From a checkpoint of a small transformer trained on Wikipedia: 416M tokens.
MLP neurons of a small language model. Each row is named by its layer, matrix (up: input weights; down: output weights) and neuron, and shows model dimensions 160-255. Each number is 128 + 32 x the weight over its row's rms, rounded and kept within 0 to 255. Numbers have three digits each.
A block is one neuron, or neurons of one layer that tend to fire together. Before each block is what it responds to, as a language model described it from the Wikipedia text at the highest values.

Description: Post-noun modifier connectors. Function words right after a noun that open a modifying clause or phrase, mainly relative that/which ("a term that", "which helps"), also in, the, 's.
L23.up886:163140122130104134095131117145165140125144144080144124155166175096176141198096152185131133108108065137115070137174110083163163131137133191109115177152089120130196128103115114156146128082127122114128195081144142111090096088149122183127137149126164183112178165118104101184158213051152149131
L23.down886:159150136163111108185143100129072131099160142137123174134158145214160121125149135112156101119180131108178133118140126082112139089151160081168120073062083110122183141090157175149148126127133100155101115154106110183168111199097103126112159140130086096146136113153115129079126095196108158069

Description: Mid-word subword fragments. Short subword pieces in the middle of a word split into fragments, especially "our" in journal and "her" in Redtenbacher, plus "d" in Abdullah and Baghdad.
L9.up300:090152132139124171145066169140075115119091117131132113132153090114100149110108165150078141155225187134156087141116101112136143118136173129137109125157074102080154128115102130115176188076105130151069087125125163109128093111143068150154139141132122144092133173120185099115074133171087155159
L9.down300:138124079104147149139036128107122000159110082077171053119149180127209140133136146131143135118133158095105008109099190166148139099079185079109093131152152137083133139119154152095086052094152154161131198147114160155122080110124118117099139132088122176097040083099128126152131143118185117112
L9.up581:088179143165135162086163190107160166121124117150066071158075138153170079136121162119142088188185127174136096149190142151160136121096115098088131104160138111147137115092113123183096151156113145124100060095099126163142154091146132147110074161113118155158113140113119120077108097101166172061
L9.down581:132117171117119142074146071160133113127112120157127106170126144125142123153132120144078111151172117102129121170110146129115102149123138120094117108204074085076162137100121097180094072101031139098151130186137107141213163140172077157157142229115149191166068172119179117104141141120131112104
L9.up995:109131072197118147084090130142147131121141147144122095139131132134075096062147105150083205142114155143117139129145162064158116064082136146128126146124113104168140172158121079077139177112086100114090039112158113133132090168119171095074112135139158072149122171098200181095172118148098137175
L9.down995:126139168102043118153161071108164097126137144150096127167102157139092173133094156133096146146122108135083106171157090096090124153167127123092131160157141070137107143069140151151156070064073186145120159174112199115155103136132095153134097173196119112098118163140132138109089131111152079140
L9.up1018:126101143124145113108139173110137172097103051080169130159104126105110099081127167173111116130086143178108081156153140137165094042131110085043133128146105101141069162092132151106118073195134114105149129105141137176097133128143140168132112146132147120118084132099103101094097141094081202125
L9.down1018:149162076147109124123138099222107167158190116107103154172155102135185115153168103107132138133107120125130170110094130091162134192107140142082146117105139119101110111091150125128104099118169076077158065149155115118152158098152139101128161163164119132093133088133123109131096168151114096142

Description: Subject-slot pronouns and conjunctions. Tokens that begin a new clause and point to a subject, usually word-final pieces like "y" in they, "ich" in which, "o" in who, "t" in It, "ir" in their, plus "and".
L23.up666:158160109150133117091139106169120145099050068115149141204092130180174097089095144128134142094108103151138097120092119144118124105121142154138089168119116101112183123067139092070197124178139158139170137076161108105195141136103047164136157156135125088145157135137099130095076174128114107130
L23.down666:087146114104104160091126178173143100121102191127130144138101179137142142185138188178126113109111174138135120162143177060158122104101135156099154123156135117093182154135126051164139078141158113123143147190130105172122156086176145165117150211143091153116109140128193077143098105109113119107

Description: Sentence-initial subject pronouns. Subject pronouns and relative words opening a new clause, referring back to a prior noun, e.g. It (often split I+t), He, which.
L16.up20:214168113159151116101154087148141155135148204125083132175139167139160113164139117100129087080145122117104092124044132060122164143074115074067151145115085139167135147109140103091112118133062168146095132148143123155118084112143127173112113178076135127086182123159184123140134141081133094154
L16.down20:080079108130098063146184104110127106109202149141147136116149132094140135102166111146088091120117123109128149217137099091131127110134137151170093160139108135111166136125149120078140092157104132157162092078097134148156133128187110205116164169170134149148135160135134152182066192159161112121
L16.up170:124182137136135179163118142160088077128145103118166089105098147176132146060100167187117131073125112113117109078117152092121107129129166118134121127076124130162163132175107116121097139149090156166125133088156144086182105130104124185133122202216134083208124163137074183137168126173117100082
L16.down170:160139115144151134104121144084146145125116137189157134154126100082173145092107138095117094089204138165086132169074089159188152093163119129140094108112130173186167079119060081071078152106173089105131147146177094084142146133158150129151060122187123150132151100108105111131072151136060142080
L16.up830:193103069165126161155193170130100130117138167136145116107123156119207151104126091070100102137150054119091030051140078171141108185133162127133117115088154185166118128090097104139104133175148133123106089136112086126064085111157089140133114143181146119041136099157117078128092142133093089130
L16.down830:143154139110146074127244110145143129122123071125118137141169165176056131194191163177125086179171140185162200128134135138126138179111119142108148159101190085105202100159172172100174093129123110153151128170131157150098094101131135172137133130111116152150102143197111158121100160137115115113
L16.up858:211178081165151176121103084137088162109078146113182076138139105125163141133079139132141174144083065130088123113177085125116097178118114103091100135156170120164185167136116167110160140162108128138121153128153128126129087137142087122109155156149139079126161099099138138106127137060084101153
L16.down858:090108078137140189111193061161128131112090095101129131137089129098137134157145181144064158124144094153163095104136124100110119082123151146092141155182113135137244137121091115100136087119134103108166191105121114147118108112130154154118118177156170130104102169165123116104080158121068113139

Description: Split-word continuations, esp. which/that. Second word piece after a short split-off start, mostly wh+ich and th+is, plus relative or complementizer "that", also S+ain+t, Lat+v+ia.
L9.up109:135103105140158126062152128106175091106148037102124143101111137145143139146114155123146122141130138068186151129161132102136101123143104130072145143112154129104134133092098105113110093161110136138119090133052164105118117152146092166085146166186037161086124121136091122116138095092086097154
L9.down109:180111087094133144098117065110094172148092090128160158187101127105183164112134115138156124127124176129130148117127147116130121137150103117143148179120069142129211145103097148115133150069219124080148139173158101130094145081150182128124118185090171101178154099131110106136099133143107142148
L9.up310:099104185130119185116128117158074131204121134096125095138150071140149111120071169063124137180108120110151156110130130157101131174132160148091119183115045039139046106148141091135140145144173145106121090138172107141137076156162129163150117126119156152081116132068132113144147125149068132112
L9.down310:174117156121134113113103194071091086159101096040125140076144147125103070119143162125081104147170108101106095153095194130133136112120141168111121048122141168132130132141087121153117080101134144170060179116159193072111119120134127151138128113116100125248148164098123112125088101130152213142
L9.up461:141171150136089178114111117179103169164116114135140124081145079084157127131134108146115132102117098141124132166141095132164100158098197161129125163071123150199066116079068115154136118099153182116109118102084137100083131126074148171115175145116118126118135108139173122164139149161125096138
L9.down461:149168131149097121110094095167151156127171094207098087110109093128101111132105186166158195164128118136138138121134175127106084146157032110124201147147109155153148154156110104082111061116130140110186125170093117118104163111123169155169124117155108075167055056131161157086163116176111125136
L9.up776:101142110165129203135095189130116136120134134184080097093112124156131181137126150101083092112119117122163085136091072181148135147126139152121135140131141103114083141115096067123100129133125116120115139143100155144139157117189141153159171142164129122168218150203141090152139209164101097142
L9.down776:158144109125160017137067098125098133167145116148123147134114128207150110185130143115170203171087116145149126129173127137130127127114141159139107114131116147168155154163087171090112096106065082163174074145077158139081103131096134101125084147127103079110145128083138138112137109214040169106

Description: Table header pipe separators. Pipe separators in Wikipedia table header rows, especially after a Date, Position or Candidate column; weaker on mid-word pieces like S|t|rength, success|f|ul.
L9.up39:160150143080093133143094160113135100118092113142176099167180121101210132195142130141096157094159122145097091118129047140172140107135149178078174137136086156098217156106104147124113093104098147108122110127175146160053104130080089090108081133149163085248131104128138135171091127133150144133
L9.down39:160092097109099132105124172109147062107141099113094174157121166128107121171152154126085141132163154145111114122135090188138206111105120099125130231188059165117117123121123111141099109130101102103171136162114131077118102088149093155163129096180155091120103092058090147092145126129174124148
L9.up374:123126091156091101117105128153071195156123178126177123121124088144152167133083155100108121118113122136137086156093112105091115123158144174144162098109108143186158102148106097145183116153124125114123174190113067147102105124113109145076119113088139134152132100113086181066116139090092140141
L9.down374:188115136130137074082139175106105111085127119110067082211134107131118079148147095097105110161145152132162117132156029071177039100156109124112083120147142128121142149124053131133125173139179146119115099146103124117161151143131128100156161115152142108127130131106115125080133080083150154117
L9.up384:115107140156108161080103126155127122134039159155139133133115164198107119116165105107111150086136141130105097161124098131127127158130065139152143148155128126114067105115167088175175138150153095096172106113157085092184103170123144087096109155176049131158122124136163119142100140137096058146
L9.down384:149133105127143116110126100150152119161173101126152114152133183104121205120140126140171085213132131070151173116184105156067131081165133127092139109135112078160166102134106212105083027138152138176109137121114177152106077084157121138163144152064110113089125130127082144142177136121104200149
L9.up632:168182147102126132130112154189105110162114095141162109175144090106147147137173162138122211050187101140135103140079089165127107078144196153086102119127110099143200104114141072122124187086121128122189129141145140065092119070119120073113115086158134185126129155126101112166155138135128204160
L9.down632:166103139099101097105063159195170105125135130146135143174138135140123093145135137176072156121131139117081158092144041136175107097160168115082119118105041122133162089149110122155107142147169120092163099181155100077130174087116060133159034078179153135097146131082104056096112080106130190171

Description: Mid-word transliterated names. Middle word-piece tokens of non-English proper names and titles, mostly South Asian and Arabic transliterations, such as V-ish-wamohini, Sidd-h-u, al-Ya-w-ar, P-ak-istan.
L23.up75:147107212174125138147197152156161119134150134140052105094114178159145116129134081139149116116129155133134118144164159088140132110147139086044122151138207160148070081138126149137093144072096106207130096165113151119166136174107098102138103119110170131126166133159129094118125105116117180096
L23.down75:100110180140131162099227124154120094113136147147101101146108106121128128156140116126094092101152127117146138188150147114097079171113148141074203151102088156116083106098171132129051139158104117126161163090119136144148136091161132141126147102141194155157125046201157126102153108162091173134

Description: Mid-word subword pieces. Short subword fragments inside a split word, mostly "re" or a final vowel/consonant, as in hund-re-d, ag-re-ement, child-re-n, peop-le.
L9.up38:140121116124147130146099132147164109154112085106135135088110105153046140162117195145148129110113113116090137158130187116214108102137116148108100171125139145151162119102114117118074071157134134111172078126132124186114094141120116157123143121136162115112175102113172133093131139140137108093
L9.down38:087169109143084127097118193143138118183117092157169135087158096148169113169113194083119038065108099126183111136116127107134134086134159077130128094133134131118173118139148097118086157120140133103109131159153186136122099133123134148160162137131108158114111122093086166155139111198149155130
L9.up275:112146147148155152149108190110159128139146121148104077135128073123128188176194143093124093097157137081116090115116152135129136188143168086123126139064188099132120140094102166158081142133103115140111152121092131199102114067162122139119178170096138086136168090136141102150096113105136099163
L9.down275:133091127102152088097118085143104128110149154122133111140146138146146111129142127106126110094127155102173134082142198111103154115074148107159110182098158114156085146096130145127185137060140118133164117094135108103100088064115117141146170086151091127085117165162142139139133147145074082174
L9.up512:139131122152097134102124132170160175138136127156154133149144140077129096166124110168114177152171122134056114146068190157107154088155058100140097119121124074128148073101172141100120153133131116111125146139135115216166148094095119151080185082116135128070194140128182128161087160097128088156
L9.down512:142093092081131098129113085120202074130091113154129155118080101176100144176166143170107122118113108113154108115168175166125104180126068080117141168124139182137132101206066139154068156151171141122106093179135126089029162111161061118124066170123055127153131134091112141226117109125192149108
L9.up761:133137074093132115160130133157131112187137097105160168125106102105145131081172160127103164186145151039107138116171173157172142149135091160130069174162160127129092088156167160138132194113150126163189172140128098118123095091123123141145151192057105110092138146134168102149092157116059149185
L9.down761:172126148162069140113143133099176146158126088130108122137121083136095108177146120088091115081145144129127145102098075110090077143162177119133209114079131154097184091140144090160146105114102134095157067116220146144131109134152106095122129078159107098151186113114140101137126086148137081104

Description: Clause-start subject words. Fires on the word that opens a new clause, usually a subject pronoun after a period or the relative after "wh": He, which, who, it.
L9.up420:101173099102186113110121144109070080089073097120188069098125095101130123155154199158109155118103088122114114114163134176152092136193098088148058130135120126174138175146090128157117130124129140123114146145145097105139179125138083165142142108129130083107114129187154052117147137115129096110
L9.down420:042108143140131093118148103142108103133117098156126091109111124120163146156112128130095136102126134083104113168089095137096115094109133159127071097142128070096186131129066160145127089153108103115167116113145124091140167098171113204150112138111123168153175101112090136114073127183104118118
L9.up568:068091088136131152152229099145127106071119110146153070159097140119150128155148140142130135146124156123148143147174137133118115159060111154112125177104136126099155149147101174117132093134120139097077088161099101100182118133173103121056108116156206145103107133075174063079174185059120099102
L9.down568:132119148143180076087153063116144166168166119090156177131133181147079124113052147107066155076124103112143114123097098112065159109156133138113072154088147137158097164114136159100123054162169167160137165044130135110094125134160144095124121161167113093129115162065157123114099133153135112168
L9.up833:086131125122151140105179152122079121123081098069122104117097084112137108123112145147170120089139133119086122039158144152158133189103146118130118141063120061150137166114112180097183115140121117092095041129146138105120143167169123159116162152182095082124101160104194058095108170132141172095
L9.down833:113134108158113077102169147158129144137107175197104209180161122105125129125126138125082134151085099070116101177128082110134161051122120097191163107147171128139112156165195132144117059119098081147149157120107127143114118088175113148091065149127190117127205132112100216174111114139124131141
L9.up873:147187118127169148139166142140169135104097172067088123155157146112192106117160095058112090107155147159152128050091110103087094173093182062137095153110130130115112141048103122095105137126157164092131115139144123111136099102162092104121111163104132125092131127080129122119098140157095106099
L9.down873:111131143061183103145199147179114084151122065184171134137132159147113176129142132129062130154145118034123119087136113133175182108147118142102171147100170107137203145144138206154150142129101078121152095121082146128110085099115122119168116060116071173151122105137124120161108146171113135176

Description: Mid-word subword fragments. Short vowel-led word pieces in the middle of a word split into several tokens, such as re in abbreviations, e in architect, ol in Catholic.
L16.up40:121153162180135158133096145155127157118160149139083168134142096140104044125107202157157137089117134108157108171081135093140115156101094141133123090115181134156122077088152150151141136156190127065112138125114096142094159142184130169124139080102097074179198125126176110114127090117140183128
L16.down40:116148138148136160077147094114101169113087146165173151151142119154145099121148117121180161130109073174178100179135057141071122109159092142113040127136116112150113174076174112097074159130160096135136133127042161178144155123123151092070087107162113146128155161124144115107147128180166171153
L16.up114:125102133206086115148186090150111141155095163208124147128152093070047166131189125149127091133154065133123126172168099148114127124161154142172089144121142161097088074101098062110164115082142143088121126096144058175127102117131131119072069178122093111124116137183130126165120124182139133093
L16.down114:106135215111144182042092152085111072097092128100218110123062163147161107115148045138057060119152114142104153079107153117138114136112115124110133091146144131200082088166091150074121128184139112137144142110162083144118149158136034128138083164119161070144113158118158111161191132115149125157
L16.up377:168117170136115115095129119141149088136113127177119106150110134106090149103126137175135134132153185087115072165076248106121115095157164137143081133142204103118101078139101116142105155139066099089116157100168080158161165099166163128193156186040044137150150153139160132073085116156131179140
L16.down377:144154130137111111146128084117159183049088144164112097088128145070171100100077109162109094197153088175111090044134162083115150173098095159071129184139156191195082157172130098161110113160139131141146077170092097131120135147110092094092090108087118162153120141110149062154150100146093137141
L16.up777:164142140109144068182136065099152130133137137172133140109171118126134101148140155155106115146129156153093118098176100195104170145146089172137052192142163173146088116154165124116135131083153090105155126151127108103146122109092095105084163185118094144119122126088170099135147061153187158147
L16.down777:099108198159141089115128171143117150116118144159181155103133109036106152116126126105162070176115156099197151120151137095175183164109124122127130114115127172159138105105153144137150143144162111129146098167117087071139117123138128088123137153141167140135160108086107102125098069119135120166

Description: Mid-word subword fragments. Inner word pieces of words split into several tokens, usually before a suffix follows, e.g. reac-he-d, capt-ure-d, fict-ion-al; sometimes " was".
L23.up655:078104134147151162191151092129097153117057120112068108125142189130143120144165173161069086098084186146063138122175152152124158151115112134110103126076132076158147057137153090147083116102092151119153105098113184123103125120182080109151174140113071101167144146170114146141144174107125144143
L23.down655:126141144087192121066134177052120085055081115118155067135088110124143141095100106124151155128144159130143066128079159143171126139138168146149141146061083135125146095137146086086225131119124111051157149105120139117114112146102157142092193064152103193139130073124101139141164119095093102174

Description: Word-final subword pieces. Final word-piece tokens that complete a split word (turnou-t, st-ill, alread-y, Subsequent-ly, -78k-g), plus cell-ending pipes after table numbers.
L9.up433:147103185137109165158147114087134112171135132099139100061104035115130087073112110088148182087103162150065189106072118135106089098137156173144156101086144145130138153185106142105111151106086110111205142108131131073114165129116115111145142138154121177134162113140155158119142138169081101144
L9.down433:134157122109169141081158188131148117133169073177182128106111155068124130070198136107183106126148128097092076149105146134094135098092182089115143131103144091184159152097109134065124078116148162131099124129181063127082142139126103160149171096132135100125101081131149186081094124081148141106
L9.up494:066128147173102161125094133136130114113139126136151152098162033100128107085145097083097132103117129105137144105094084176073100178100148114144174122144138118195115188106172138123149104115104096151123148116104207169123126056127133138138138151151125122098122079104131153144127103103089115128
L9.down494:108171129136132172099102094153137111117158104097167152103125171148090098095135131126154153166102136117146112191149111043133150117134084160126135092152127136115153130141114144118117107149105077076140121106124076099151117140144137115135197105177102115103118101179154157139121135098132153120
L9.up648:133197135159118108146155142061192144122155145129124092075109131125159152077133170053108113124130119122103108148092054090103115156169140151150182141160099082128161120127130122191104133176110109103183094140167167137108173123158152172185135150165143072108138131141106112163158138153080115148
L9.down648:101155146117157136142109134115171102165145123121126150117121200135136129136137109143118058131159119164166152175116155077124087100196167146107144115092072153111151164130111060083170135073117165145130193166101113087103124118100078101172090087114116151143139126079117080163105094110167189159
L9.up920:129074113129131167092133126173140036125110118076141097106107145147090067130148101128132098140150161104145149108172105048110103082099149119148098131088136149146086111196126153083077162183105121110156121153177145141145143138065156119126080146108140186083116158130158094101088130121142135143
L9.down920:137135113104138114109230134106118130129186118115121080162139113100181112127125140126149142157154122175047106073100100107167137148106083121107148144115108101119138105095136174176125125114078131133164115029114103071134156159133124130107147133115128171116124206116120143090121176124106140156

Description: Table cell separators. Pipe separators in Wikipedia tables, mostly right after a number cell (scores, votes, rounds), plus colons in times like 2:57 and "of" in titles.
L23.up88:057128119092122096176142147100164088100140128085149160137129100156075102107130099149122173113162067132124088069121107176148162092109119141087105145087110064139183105118180064124164101122124160177147090086125179125152097124149153156155116110168165139136147163141176120137186147128163136127
L23.down88:133163186139099154063137130146109112120101162113151120098152095124170150142135147151136163136132118138113121171137093135148141105192108104218158171197155130102194099077099112111180131084130094142164140099099169107075103143082098104163158102143053084149139153111074116131100140088167134125

Description: Mid-word fragments. Middle word-piece tokens inside common words that are oddly split into several pieces, e.g. th-re-e, De-ce-mber, th-ou-sand; also "of" after "one".
L16.up246:119146190138180108130126144109114147116127185099125089120135181080097141145137173129147131151085139113185161110114112117144088095170155156123161089117144134069127096066104143143132168065149152186115163167148135116134151161130145188121156119155087136176125108153051079163109132134103150098
L16.down246:114124107104097106167110102143176118074186110097169121130153152130114121106111072095147098132049132103125065149153128116138156100152127134121080107107127106150089187145121131135134163137169052154128080189079123092116105193068129152144144144149113143194126131137120174144107152111135090166
L16.up385:125156192094156163136112103136158110178193146143069149118088132086137184125130112147141171122132130123137064097102121202114073075110163111141175124130151098150157184094124105132111074101091175157101146092145163162141089118075148105055115149092125135158114110160147082134086112094092123109
L16.down385:142169125158114169171152173088107145122085174167077163118180142118137150136130101160103131134143111124165188109112086090149104142110124105130134127109143164149076086163121116117198193137168118110179107144137084166112078162147154139124137130134123150115146095129123158130105104105168103103
L16.up506:145143126087118117137097098179074136169142125133070165125131172100099126070160169134173164178159142101128116132159148139153088130145083143165129119098188086194175154168121076137162134095080145106160137142106125095119032126165171168104160109086160133149100166111111162149130105109147072151
L16.down506:150147119087145112109103140131155158096147167103178104087127152076136100212162128164091100138086109117105119079091116117123157123199172076092129178047115181163103170128097144132147102133147171085108147152146129160116116225113118128109138168112131148095123086181183109137108076125102166153
L16.up577:100158138067041113190096100094163152106103110145076111164144146086087140066146143139133177180121153179106136166174157163178128123142143152075125118075115159167158135167073176153148089106151130160103127143192124121133103133139114130110120088119135058149166133155171127116067141109112089096
L16.down577:129103127089126123168153151095101153178158172110148080049070119128085161151133096160131110097143117130141070136125087069099173135150158094121123088126122116130198152113096109183090186136140140129148115136163100190086127109166123118143157046205165165106155199091143146154146103101076136148